From a checkpoint of a small transformer trained on Wikipedia: MLP 640 tanh GELU.
MLP neurons of a small language model. Each row is named by its layer, matrix (up: input weights) and neuron, and shows model dimensions 0-127. Each number is 128 + 32 x the weight over its row's rms, rounded and kept within 0 to 255.
After each neuron's rows, "fires in" lists the words (lower case) most often at its 100 highest values on Wikipedia text that the model never trained on.

L18.up123 [131  70 188 168 131  40 164 198 129 130 117 106 170 155 112 117 105 171 142 156  69 134  86 143 168 142 116 140 114 157  84  83  99 115 109 136 157  85  61 134 141 107 182 129 130 118 122  99 151 175 118 130 131 130 162  53 119 185  93  97 124 165 148  71 123 150 142  53 171 151 123 119  96  97 118 135 145 125 135 135 153  48 166 144 170  84 115  99 127 120 121 154 206 109 128 132 170 147 132  97 166 164 137 114  99  98 160 106 122 138  93 131  56 158 148 127 106 172 187 158 125 127 112 178 120  81 177  81]
fires in: "as", "assembly"

L18.up448 [117 152 133 139 124 114 130 133  13 106 143 172 141 220 137 110  90 166  91 111 115 133 108  89 168 170  88  97 121 128 119  85 131  99  78 121 106 115  84 110  73 158 130 152 124 159 151  96 143 166 114 105 115 129 174 152 143 132 178 174  58 129 145 110 103 122  80 133 118 165 125 147 128  82 139  75 157 170 102 119 146 106 147 113 169  65 191 152  89 148  90 132 124 143 130 142 126 206 149 113 167 114  85 175  82 127 179 158 111 135 143 128 143 126 123 165 114 136 122 177 145 136 126 159 145 124 145 162]
fires in: "a", "audience"

L9.up262 [191 144  71 160 142  87 162  91 162  95 101 174  70  67 159 152 181 146 139 107 139 102 137 153 116  87  82 135 119 187 106 151 128 128  96 153 135 110 202 100  64 164 127 163 161 108 124 114 139 166 124 121 148 143 147 146 144 120 130  78 152  96 147 141  60 133 155 128 114  89 123 152 108  96  90 142 170 148  99 128 117 144  74  80 175  82 110 106 123 139  94 173 115 122  93 129 123 148 112 118 215 144 121 131 141 136 113 106 112  99 101 127 158 150 173 152  75  44 137  82 167 138 144 163 176 131 148 181]
fires in: "on", "created", "up"

L5.up452 [138 134 129 181 118 173  99 158  76 129 135  87  70 142 144 182  73  80 137 143 103 112 144 154 145 130 100 181 138 136 113 140 141  91 167 150 143 166 124  99 106 143 145 105 129 134 157 108 139 133 178 110 107 134 123 100 111 174 156 152 199 181 116  73 124 159 100 154 152 114 126 116 103 134 158 127 150 104 108 112 131 124 165  77 205 159 134 100 139 109 113 134  69 120 144 115  33 141 177 214 145 139 118 114  54 148 106 146 130 115 187 146 104 152 166 109 158 109 146 127 123  73  76 110 113 199 161 123]
fires in: "one", "each", "number"

L9.up246 [132 186 177 158  89  71 150 174 201  65  91 115 120 133 139 152 119 109 156 134 170 113 126 136 115  39 100 119 151 111 105 133 125  95  86 151 118 129 149 156  74 170 131  88 114 160 156 145 122 194 132  72  85  84 170 109 113 175 120  89 107 145 159 145 157 119 170 136 144 193 123 146  83 151 111 132 155  80 139 112 112  68 160 158 123 131 159 118 101 110 170 131 181 129 146 129 124 159 167  87 100 123 181 169 130 167  96 129 153 154 151 114 100 103 130 155  83  94 163 130  99 126 114  81  68  71 151 180]
fires in: "is", "was", "becomes", "others"

L6.up373 [ 88 126 171  63 157 159 103 121 140 147  69 174  98 129 149 113 191 126 127 121 122  86 148 125  85  93 113 112 105  89 183 214  95  94 139 171 134 139  86 180 179  65 182 104 197 153  78 184 121 173 149 123 100 142 138 139 126 141 227  87 118 137 108 122 134  97 105 130 130 129 141 115 146 116 105  83  93 163 107  76 108 107 144 200 112 106 173 146 111 130 136 127 148  99  97 124 122  97 162 112 111  96 138  98 147 133 177 168 110 121 128  97 164  78 122 143 113 150 146 141 116 179 108 129 133  95 169 143]
fires in: "to", "executive", "would", "future", "may"

L14.up107 [140 186 114 116 134  67 135 151  50 126 146 165 158 207 155 171  74  98  89 130  90 188 203  78 153 144 132  94 117 149 188 126 135 155 128 144 116 130 116 116 100 140  94 170 157 138 123 100 112 148 143  72 116 104 143  68 133 161 149 113  92 126 178 130 152 130 124 168 135 127 180 148 162 146  95 133 137 121 155 133 111 170 134 163  83  90 140 123 169 118 153 112 134 139 150 115 125 158  87 123 181 129 107 165 157 100 131 116 129  92 203  99 145  86 104 163 146 102 182  74 124 119  94 137 112 155 105 145]
fires in: "a"

L19.up443 [116  66 146 161 130 172 144 117 131 133 116 132 118 156  91  69  71 162  78 142 187 144 114  89 139 104  79 141 100 126 112 166  86 166 106 135 106 125 130 156  80 130 154 142 146 151 194 129 150 158 169 123  88 172 142 115 127  77 125 166  76  92 142 100 146  34 149 178 146 148 152 149  77 131 100 151 111  97 165 120  19 121 157 158  78 150 124 161 144  99 174  75 194  74 133 127 141 116 155  99 162 102 109 155 150 102 153 171 117 135 158 109 117  92 127  90 121 158 172 139  89  87 150  92 139 134 110 132]
fires in: "his", "they", "also", "this", "he", "s"

L9.up187 [112 171 114 155  89 130 103 186 158 127  99 156 137 109 104 151 130 121 148 106 154 122  90 129  85 149 122  96 141 122 156 138 181 119 112 196  65 107 119 110 114 126 121 163 111 137 142  32 134 116 125 121 153 187  96 134 149 155 184 108  87 145  60 178 155 154 175  82 141 118 116 107 114 155 136  94 193  90 125  74 146  59 109 103 130  66 146 136 139 172 138 177 157 115 123 113  85 121 115 109 168 154  98 177 104 137 137 145 156 130 102  87 142  69 107 169  98 121 136 148 126 138 117 145 152 170  47 144]
fires in: "my", "mysore", "new", "myles", "mythology", "sustainment"

L13.up160 [145  97 145 144 110 138 129  85 155  59 114 135  89 143 120 116 121 206 102 156 133 155 139  67 123  95  57 149 124 146 184 106  47 150 163 133 152 145 150 221 111  93 111  74 118 143 118 158  95 103  84 167 171 143 169 151 113 124 112 109 112 173 131 104 159 217 133 193 131 136 107 118 166 172 137 139 150 112 119 165 115 163 178  67  96 146 131  80 127  91  87 137  88 169 132 143 117 134 115  63 161 148 124 130 130 107 147 136  93 150 149 102 150 118  89 129 158 167 166 124  96  97 122 164 155 102 159 136]
fires in: "of", "kg", "pm"

L7.up422 [162 126 169 127  50 148  88 171 109  54 103 169 125 117 138  58 133 109 100 130 153 108  98  95  72 135 119 191 159  82 184 169 111 175 132 118  66 168  98 119 122 105 145 106 115 164 178 129  78 159 144 129 113 137 107 104 161 181 125 119 136 110 137 104 107 119 120 131 149 109 119  74 119 134 174  79  60 203 104 101  95 128 156 138 170 108 130 159 119 147  76 116 106  81 102 104 140 122 104 160 182  99  96 137 108 163 248 167 145 116 155 127 140 121 110 143 138 171  93 109 116 141 133 126 125 125 124 167]
fires in: "can", "would", "may", "cannot", "rank", "candidate"

L17.up1 [169 114 161 190  60 182 113  58 106 103 136 154  86 135 122 140  69 105 179  94 145 125 155 128 149 128 122 117 107 140  89  54 124 187 119 108 105 121 172  98 125 148 175 116 116 133 126 122  90 100 110 141 167 113  60 192  90 127  30 108 140 151 140 122 136  95 150 133 109 142 164  91 126 121 160 152 170 150  99 145 143 102  75 118 141 113 155 166 123 146 154  84 177  94 115  34  89 134 108 137 151 141 169 188 166 115 141 133 150 197 140 117 121 160 198 107 117 103 129 136 156 161  93 139 119 160 103  54]
fires in: "an", "any", "associate"

L5.up32 [111  73 101 190  90 100 110 143 207 141 153 211 126 138  93 136 101 115 160  92 134 149 182  97  70 145 105 193 198 140 133 109 128 117 110 194 113 151 102  96 160 160 153 101 139 163  91 111 161 142 133  80 121 137 126  60 153 148 139 123 142 166 119 159 152 150 165 132 121 174 124 168  85 153 145 137 142  46  60 181 120 127 224  72 129 116 113 121 123  70 152 149 121 140  91 106  89  89 102 145 191 123 167  93 134 107 131 159 170 101 149 100 132 132 125 117 152 130 119  87  58 140 154 106 135 149 138  81]
fires in: "of", "inhabitants", "without", "nearby", "beginning"

L16.up356 [109 124 100 194 131 140 167 118 175 160 173 109 115 125 168  96 185 100 100 166 100 117 134 119 111  99  98 165 101 139  80  90 155 161 146 134 160 138 129 111 130 173  86  94 108 116 144 103 162 129  93 137 193 143 112 164 120 104 130 108 102 131 102 128 159 133 189 161 178  97 145 145 140 118 147 133 161  71 118 135 169 107 178  61  93 189 102 112 105  98 176 113 118 133 117  83  97 106 148  95 108 149 194 105 172 182 160 175 125 164 132 132 215 151  81 113 157  71 155  69 107 150 179  98 117 120  63 125]
fires in: "of", "fifa", "uae"

L18.up618 [179  41 102 118 132 150 154 134 130 139 106 116 141 134 150 169  53  98 129  85 132 130  97 163 110 187 120 189 141 139 198 128 134 154 124 145 129 103 105 199  75 159 105 130 109 101 110 128 144 127 120 211  79  68  78  82 137 137 112 109  80 207 189 107 150 121 119 133  88 153 142 102  93 143 116 135 166 138 108 104 137 114  95 106 153 118 166 118 171 176 144 122 151 159 148  91 105 110 160  91 154 136 141 161 108 150 134 126  97 151 144 122 128 151 162  99  99 138  46 112 176 131  94 140  69 171 129  90]
fires in: "an", "any"

L15.up342 [123 141 165 176 163 125 117 113 118 155 198  87  84 152 105 109 131 128 119 105 129 162 131 126 105 147  86 175 136 182 109 174 125 117  95 154 207  87  63 152  69 104 104 118 175 165 133 122 170  71 161  97 126 119  67 150 133  82 112  80  91  76 146 159 172 155 135 124 152 121 131  81 157 140 104 151 176 135 132 100  97 150  80 116 128 155 114  88 129 181 121 117 141 165 196 129  84 197 142 107 120 119  98 138 136  69 116  85 113 130 111 134 143 157 186 128 123 182 135 106 186 135 126 142 107 150 122  86]
fires in: "an", "any", "anniversary"

L2.up609 [140  94 173 111  82 150  71  55 122 128 126 138 132 118 162 167 141 138 128 118 125  78 103 136 131 120  39 111 102 124 139 175  95  98 108 149 123 134 189  84 162 179 164  88  91 143  90 152 154 134 187  86 124  87 153 115 163 106 142 137 142 157 157 134  99  61 150 144  99 146 127 128 147 116  44 143 131 168 162  93 167 159 156 111 115 101 138 166 177  48  92 127 110 141 138 124  98 125 165 179 169 106 128 142 148 145 101 150  73 128 135 152 135 101  96 124 112 129 156  78 107 134 139 133 158 127 207 114]
fires in: "it", "work", "works", "working", "worked", "him"

L15.up510 [119 124 132 165 161 139 123 175 178 164 132  64 125 145 114 118 153  82 132 132 119 103 129 121 168  99 160 133 140 142 115 108 139  98 174 136 157  88  87 145  97 129  95 106 100 124 129 125 145 159 134 116  56 107 139  95 139 208 126 112 151 141 117 133  91 114 146 130  99 180 175 142 168 169 169 122 146 115  94 139 136 181 156 103 143 141  71 109  57  99 137 118  77 101 153  97 102 113 169 160 154 141 158  94   2 128 143 143  80 158 126 100 135 108  98 145  76 148 140  79 133 108 201 144 100 152 113  92]
fires in: "of", "in"

L11.up111 [100 102  80 178 119 121 120 172 112  40 105 108 143 147 103 102 142 147 137  75 181 210 137 162  96 187 126 144 204 138  86 138 167 123 108 155 120 171 166 122 183 147 184 150 126 113 139  81 111 176 154  91 132 100 137 145 128 113 176 145 112 126  91  90 150 144 172 160  87 169  71 147 112 137 121  64  87 141 147 169 102  92 162 151 122  95 127 128 112 108 159  66 143 153 102 103 136 182 157  91  65 155 172 114 138 132  91 166  93 149 179 115 102 116  96 134  84 150 106 118 140 103 155  86 146 125  98 129]
fires in: "he", "was"

L9.up87 [193 149 147 144 153 130 101 114 191 138 125 160 104 118 129 173 117 150 120  95 151 129 142 118 147 157 133 118  94 126 179 121  92 137 114 114 152 133 138 170 125 160 148  68 141 159  41 135  93 167 128  95 145 183 151 115 118 127 147 118 198  84 166 102 103 159 161  89 202 142 156 133 128  66 171 115 133 123  89  83 119  98 147 145 225 113  78 158 110 102 130 112  96  73  98  62  97 111 121 134 165  91 150 138 134  80 128 140 129 156 159  94 129  84 157 105  75 115 185 183 128 177 147 145 142 103 119 124]
fires in: "from", "at", "to", "division", "center"

L5.up571 [159 127 113 170 165 118 181 191 125 160  80 151  89  53 142 109  95 100 148 111 124  73 162 170 108 127 123 144 124 122 107 116 151 164 133  85 133 116 171 133  83 202 124  54 109 107 100 127  54 152 141 154 174 131  90 157 116 136 188 113 108 124 156 116 171 155 146  93 133 108 122 104 120 118 114 100 118 105 141  91 132 187 128  97  97 152 138 127 131 149 173 117  87 135 100 145 123 197 139  88 114 180 131 123 111 174 121 130 108 114  70 111 146  84  70 162 119  75 167 125 135 115  93  44 132  83 122  91]
fires in: "of", "number", "less", "flight", "light", "higher"

L7.up560 [137 156 145 159 153 116 123 137 129 136 121 158  80 182 147 130 143 148  70 150 109  32 157 147  44 151 132 154 105 153 163 141 125 142 103  77 124  94 140 163 118 124 126  88 156 175 116 158  94 187 182 123 116 117 120 147 169 163 154 203 141 137  98 139 125 111 119 141 135 147 143 124 174  94 154 125 122 155 100 123 118 149 102  44 102 118 149 137 150 162  95 130 138 116 169 133 137 131 138 155 154  87 108 141 105  74  72  69  96 136 133 153 120 155 117  99  84  74 114  54  48 127 136 148 153 106 156  81]
fires in: "it", "guitar", "you", "him", "youth", "music"

L18.up224 [132 133 155 147 109 124 128 119 117  90 128 136 141 150 173 128 177  89 138 134 207  95 148 122  74 139 141 136 116 107 141 191  98 191 103 155 102 147 169 110 146 186 129 145 136 129 109  93 154 152 175 142 124 132 148 122 108 139 130 125  83 111 117 123 128 127 169 167 175 178 144  82 153 119 110 141 112 137 116 131 132 127 167 165  92 114 117 126 119 167 168 163 118  98 127  94 116  89 163 106 101  90 200 159 123 145 108 138  94 180 194  99 118  53 164 118  69 139 126  90 147 130 135 161  46  50 119 184]
fires in: "they", "t", "also", "to", "may", "we"

L13.up43 [160 129 134 163 133 113 102 159 144 133 156 179 167 146 149 152 122 137 108 189 128 145 126 146 112 170 112 101 132 160 152 135 208 180 154  66  90  79  95 147  92 148 108 111 108  69 148 120 144  97 120  85 178 109 127 146  83 138  85  98 152 121  97 127 187 111 103  67 143 134 103  86 185 155 136 103 125 130 163 123  97 127 176 160 148  97 129 146 166 124 142 122 124 174 130  83  85 146 177 154  81 160 132 119 170 148 145 123  41 131  94  84  86 184 100 160 112 153  82 135 121 127 169  72 128 167 152  60]
fires in: "as", "greek", "website", "score"

L15.up107 [137 183  62 156 162 106 164 158 215 131 103 120 133 171 143  64 139 101  81 145 130 153 168  94 104  87  64 139 127 133 124 141 142 184 160 168 171 141 113 124 122 210 160 131 102 146  95  90  89 159 104 150  76 140 109 154 116 113 146 144 137 111  89 133  74 197 112 105 152 121 210 168 133 119 180 133 163 157 140  97 150 107 165 132  97 112 126 152  87 153 114 121 128  88 176  87 103 149 172  84 153 139 128 141 139  97 152  87 160 128 122 161 154  64 154 164 109 124 138 103 130 101 144 116 155 161 117  99]
fires in: "of", "to", "de", "in", "and", "by"

L4.up346 [106 171 118 163 159 176 116 145 158  78  60 126 170 113 150 132 111  57 118 123 114 109  59 116 144 140  95  98 144 108 120 174 128 130 156 136 136 149 179 128  95 137 122  94 143 152 151 101 150 173  43 181 111 122 135 134 146 156  69 119  91 107 176  92 160 143 124 153 161 169 144 147 130  90 157 113  85  63 114 116 133 135 133 112 107 133 161 170 212  82 178 116 100 136 197 107 141  91 116 168 102  94 170  95 120 133 107 165 108 144 138  66 131 111  68 103 107 156  82  74 157 117  90  85 130 118 106 163]
fires in: "was", "were", "year"

L2.up441 [106 137 129  97 130 141 118 114 134 102 146 133 130 191 203 141 162 107 127 140 108 180 133 175  88 127  89 117 165 150 157 107  84 199 167 208 123 122 116  85 120 169 160  79 123 138 122 109 162 119 174  73  87 162 104 141 159 116 129 120 127  70 112 128 191 162 130 127  87 171 130 158 110  96  73 199 114 119 153 171 212  94 105 150  68 108 120  55 122 163 192 126 102 162 166 142  80  93 134  93 123 142 126 153 133 157 146  92  77 148 195 124 148  83  98 119  80 149 111 131 171 142 154  96  98 154 116 143]
fires in: "a", "he", "been", "were"

L16.up344 [140  96 133 143 112 139  83 155 174 181  64 132 127 183 144  81  86  71  38  45 142  57 107 111 160 151 115 140 187 149 107 138 124 123 104 155 125 152 127  82 131 106 149 187 136 134 184 161 112 139  61 125 100 122 107 131 104 154 186 146 121 119 137 173 119 150  87 155 160 152 107 162 131 111 125 165 109 140 132 102 117 124 150 178  97 125 159  74 130 162 128 115 152  40 142 120 152 150 170 117 128 106 130 111 118  81 181 102 115 163 121 138 143 183 130 152 127  89 165 135  57 162 156 163 112 129  95 148]
fires in: "who", "that", "whom"

L6.up316 [161  83 114 147 103 106 161 118 200  76 150  99 155 145 133 124 127 114 151 116 126 103 143 177 135 123  84 151 100 158 136 111 166 135 133 151 116 119 109 115 143 131 149 122 111 109 116 131 151 177 123  78 102 110 171 146 109 124 168  75 171 107 103  97 141  72 173  81  80 125 144 171  57 135 137 162 142 103 142 147 179 162 166 167 160 107 134 157 101 190  87  98 124 117  94 109  92  75 136 182 108  92 105 104 146  84 147 104  90 102 170 142 113 114  76 188  97 152 168 106 115 147 176  91 188 167 200 125]
fires in: "being", "became", "become", "as", "under", "becomes"

L2.up578 [115 114 128 162 173 194 165 134  77 181  71  94 140 127 113 160  88 147 181 218 140 134 132 100 145 119 148  93 150 186 110 143 108 119 140 121 145 105 160 118 155  80 149  62 148 154 118 102  91 131  93 187 148  72 168 115  98 124 102 119  92  93 107 110 138  91 120 142 154 189 125  92 158 137 108 106 137 111 110 109 139 119 162  79 129 149 142  67 189  88 101 121 167 143 102 168 190  76  87 148 109 106 140  47  75 138 124 155 129 184 147 147  97 128  69 116  41 152  87 140 154 124 127 155 116 121 100 155]
fires in: "is", "was", "located", "from"

L4.up92 [126 146  95 152 156 106 118 132 171 103 114 136  47 117 104 113 105 120  33  92 141 149 113 142 147 161 100 153 125  97 105 118  99 115 192 149 132 103 168 127 110 206 122 130 133 134 133 112  90  97 112 152 143 134 179 112 119 144 136 128 149  60 158  49 129 107 155 202 156 114 103 160  86 173 101 103 151 194  96 120  97  82 125 116 157  90 164 103 109 118 157 159  98 100  86 137  87 136 140  84 124 151  93 139  96  97 178 125 144 126  79 114  99 133 191  96 125  81 144  83 142 153 141 157 130  92 162  99]
fires in: "that", "top"

L11.up225 [112 105 189 141 124 143 174  20  74 137 117 165 118 118 126 114  80  79 117 173 144 147 129 103 136 107 138 101 150 163 103 162 145 112 124  93 117  87 115 166 114 115 145  96 121 124 107 141  95 159  99 140 114 122 109 174 103 102 144 170  76 148 106 102 144 176 165 122 125 161 142 158  76  98 146 121 135  86 116  92 154 156 120  81 135 116 109 112 166 129 118  73 118 206 103 135 196 104  92 107 136 148 112 149 120 156 140 100 103 108 215 173 150 165 100 135 101  82 191 138 123 100  73 146 155 153  39 123]
fires in: "a"

L5.up546 [122 102 148 168 121  69  72 100 198 124 153 151 168 141 100 151  92 130 161 186 164 175 110  97 135 106 152 104 125 123 166 109 110 161 174 129 111  86 110 124  85 144 155  80 140  92 169  83  96 113 113  65 134  86 200 129 128 166  81 110 104  90 160 110 152  73  96  94 148 108 139 162  75 140 167 153 122 107 106 114 148  89 137 120 181  81  65 131 131  81  98 152 143 114 150 128 132 138 177 170 106 158 125 130 114 120 201 118 103 139  78  96  86 163 123 187 138 161 123 152 151 130 143 113 106 165 175  75]
fires in: "as"

L16.up508 [181 128 131 153 106  96 104 145 119  77  62 123  77 176 121 128 155 110 149 135 224 143 149 113  78  76 179 143 162  92 181 132 122 107 118 127 149 138 131 147 106 140 111 127 134 138 157 121 121 161  98  92 107 113 113 160 112 114 153 133  76 160 127  57 108 108 158 151 144 165 123  97 101 145 146 184 142 127 177 114 138 123 165 178 192 128 131  63 150 119 188 122 145  63 124 121  91 120 133 123 130  88 146 161 141 125 129 166 135 182 163 116 141 143 122 113  98  86 119 117 114  75 150 107 128 155 212 174]
fires in: "and", "were", "was", "or"

L5.up142 [ 81 134  86 138 142 148 105  82 158  58 141 148 116 147 144 127 102 147  97 130 132 150  98 198 105  72 148 134  92 139 167 141 156 105 130  87 158 180 162 206 183  76 183  81 141 129 161 103 129 139 140 168 147  92 155 157 124 124 101  74 132 137  95  84 120 103 135 160 128 138 111 137 131  84 175 119  48 156 124 174 133 142 104 138 160 101 115 106 171 121 139 140 163 103 119 137  92 153 127 118 139 138 160  82 110 119 139  88  98 160 143 125  78 178 161 119  81  58 111 114 182 144 167 174 146 100 124 111]
fires in: "had", "was", "received", "won", "bronze", "would"

L16.up432 [134 155 174 151 112 120 125 103 111  62 114 110 139 134 116 150 116 117 132 134 179 171 156 104 147  97 127 143 125 148 146 151  94 113 104 166 192 147 198  82 151 147  88 132 111 153 127  87 176 162  78 150 143 133 180  99 135 143  98 112 109 113 193 128 197  90  97 195 160 143 124 114 138 135 182 179 116 123  94 110  68  61 168 142  96  92 157 111 120 122 117 170 136 178 100  48  71 126 143 127  97 201 121  81 145 155 121 137  74 175 190 142 117 123 140 172 104 101  77 123  77 107  87 124 107 111  96 146]
fires in: "was", "were"

L6.up218 [134 135 132 172  82 108 143  90  78 146 128 113 133 104 155 158 111 111 130 132 171 105 125 123  97  81 142  80 174 137 198 107 180 162 116 119 126  88  75 133 167 142 142 144  99  87 173 109 135 107 160 106 133 124 155 122  48 142 159  37 135 146 156  98 128 123 138 167  99 127 182 154  56 181  82 187 141 178 111  91  90  69 169 120 119 165 150 108 110 134 165 158 158 178 126 135 101 116 141 141 129  68  89 167 111 114 145 192 103 132 175 115 121 105 129  87  96 122 146 110 112 140 110 111 111 120 163 167]
fires in: "s", "youth", "your", "largest"

L5.up94 [169 133 118 167 117 139 165 110 108 190 139 152  96 135 139 114 116 123 109  91 167 123  72 142  93 141 100 133 130  95 121 160 118 127 139 139 136 152 168 122 181 129 106 164  65 149 159 175 102 115 112 136 145 109 135 160 100 146 130 126 111 103 123  82  42 143 111 161 144 170 132 117 111  98  79 102  68 128  83 148  89  84 209 108 144 166 179 148 157 121  73 159  93 121 178 108 119 121 123 105 176 163  89 115  64 130 116 125 159 178 139 160 138 145 122  73 142 117 134 148 168  98 147 199 142 124  90 127]
fires in: "that"

L11.up371 [109 147 161 146 128 108 119  89 167 125 104 145 128 163 153  90 158  84  56 136 161 131 141 103  75 179 147  94 126  76 157 186 152 165 106  63 109 137 140 101 133 105 146 105 116  89 177 117 127 107 168  93 163 182 158 118 147 111 216 171  99 127 104 128 152 104 104 141 131 173 166 100 125  86 132  64 121 152  97  93 113 150 164 157 168 106 142 111  94 143 120 185 135  79 153 155 154 124 198 143 120 177 147 132 144 143 143 160 152  64 194 103 118 125 136 176  66 113 156 131 103 148 117  62  89  76 137 126]
fires in: "to", "should", "would", "must"

L7.up300 [125 113 131 149 172  59 141 135 154 169 125 170  98  93 134 121 170 162 136  83 106 131 132  60 189  97 160 118  58 150 146 113 127 118  71 169 132 121 110 196 120 152 196  97  74 121 123 180 143 180  95  99 148 148  97 107 144 148 133 125  76 133 124 127 129 102 154 131 118 152 153 125 115 155 123 143 151 173  81 136 128 105 148  77 149 166 170 102  91 113  96 114 113  92 105 140 114  95 142 107 186 230 136 149 185 123 122 164 190 100 116 110  96  96 106  98  97 140 101 161  99 129 139 152  69  85 123  88]
fires in: "of", "microbiologist", "municipality", "third", "dirty"

L19.up412 [156 176 150 155  45 103  85 112 144 120 106 142 100 145 138  77 133  97  41 136 123 121 107 114 113 144 143 116 129 122 146 118 112 163 148 178 157 184 123 111  77 127 209 168 180  76 121 147 136 125 199 182 163 161 138 121  66 113 141 153 107  97 153 127 102 130 134 134 127 147 128  95 117 143 131 125 109 191 134  86 157 125 159  96  90 110 142 108 139 124 104 159 131  81 191 101 124 131 174 121  94  60 122 154 108 135 141 107  72  82 166 135 154 117 179 101 106 154 146 107 162  65 118 128  81  89  75 160]
fires in: "they", "we", "to", "he", "t", "i"

L17.up570 [103 172 161 113 100  85 147 121 116 162 160 115  85 142 137 139 132 131 149 141 101 162 100 146 184 133 102 140 150 131 155 167 162 188 136 144  67 127 105 150 131 136  95 139 123 121 121 133 120 122  87 168 165 118  97 142 122 156 108 142  62 163 124 136 112 121 190 130  70 126 141 173 157 122 147 119 153 103 144 129 127 173 163  84  80 142 130 116 173 144 121 124 105  66 166  83 180 206 144  78 138 116 103 181  87 136 158  63 135 177 145  73  97 105 151 137 136  66 194 122 179 117 123 115 125 111  53 160]
fires in: "his", "s", "their", "a", "her"

L2.up420 [158 121 149 134 145 119  83 102 156  97 115 188  92  71 125  90 142  75 122 126 141 102 122 162 129 171 141 125 152 136 164  85 138 135  83 170 138 103 131 119 150 205 128 165  93 139  98 148  73 198 151 108 157 156 167  97  80 146 163 134 138  95 109 189 109  82 147 102 148 111  88  88 119  59 163 133  94 151 134  54 139 139 132 202 134  94 105 101 123  85 190 105 138  55 129 175  93 135 160 115 157  95 142 139 120 128  90  81  94 147  90 174 141 123 169 131  91 131 132 128 106 162 160 166 160  98  92  99]
fires in: "that", "she"

L6.up168 [ 60 135 104 142 129 142 139  63  60 127  84 185 105 162 113  87 177 154 199 156 120 143 125  72  98 127 143 131 204 160  77  98 171 131  90 138 141  97  73 129 138 133 184  69 184 161 136  86 160 119 144 121 122 157 125 104 169 109 140 160 142 134  94  95 120 118  89 128 107 220 122 141  87 134 109 169 161  87 114 121 101 142 141 150 173 139 125 158 183 131 135 151 167 122 143 149 119 150 141 147 182  96  98 116  97 124 165 173 114 174 209 166 107 117 142 160 141  68 103 111  65 101 132 110 109 180 157  85]
fires in: "he", "by", "also", "after", "kalev"

L2.up250 [200 119 126 123 173 122  87 124  95 141 154 166 174 132 149 123 176 122 113 166 121 126 178 156 111 158  96 164 130 103 121  93 161  70 115  84 127 188 109 102 100 161 148 111 133 186 173 131  85  71 151 124  83 119  91 148 133 175 164 121 226 117  95 128 106 158 176 133 158  95 125  68  76 140  89  98 156 149 173  85 111  97  98  89 140 171 146 122 126  94 144 124  61  51 114 104  92 118 118 143 124 114  92 149 104 152  97 133 111  96 148 114 117 134 159 167 152 129 157 167 168 130  66 143 134  93 137 154]
fires in: "number", "use", "one", "uses", "list", "contains"

L4.up630 [127  96 202 189 142 148 103 109 188 197 146  92 115 144 107 156 139 114 149 174 145 192 113 134 132 115 143 152 141  87 153 122 133 112 122 129 110 140 162 105  77 161  77 103 152 105 137 125 102  91 123 100 131 106 168  75 107 144 117  89 127 108 160 109 115 105 142  99 177 125 107 142 114 151 140 125 158 156  51 131 102 149 107 110  83 121  95  68 116 127 104 152 141 100 157 132 120  85 168 121 115 171 118 138 126 162 154 155 145 171  93 154  50  93 149 200 132 171 151  88 151 140 159 145 123 189 139  86]
fires in: "as", "angeles", "associate", "al", "assad", "assembly"

L7.up146 [198 108 163 158 136  84 164 148  63 132  90 177  76 137 177  70 131 115 137 136 132 111 156 102 139 123  64  85 152 174 132  81 184 133 110 164 159 114 162 167 134 107 138 101 144  68  82 129 125 126 148 120 143 101 142 151 132 150  85 132  97  87  84 111 102 178 177 132 110 170 138 171 111 134  90 176 144  77  98 132 123 125 149 123 153 178 160 136  69 112 104 177 129 146 177 115 146 152 114 134 195 112 101 157 112 111 103 136  82 154 135 108 141  98 135 142 106 114 165 117 135 140 127 181  88 101 107  99]
fires in: "on", "of", "harvard"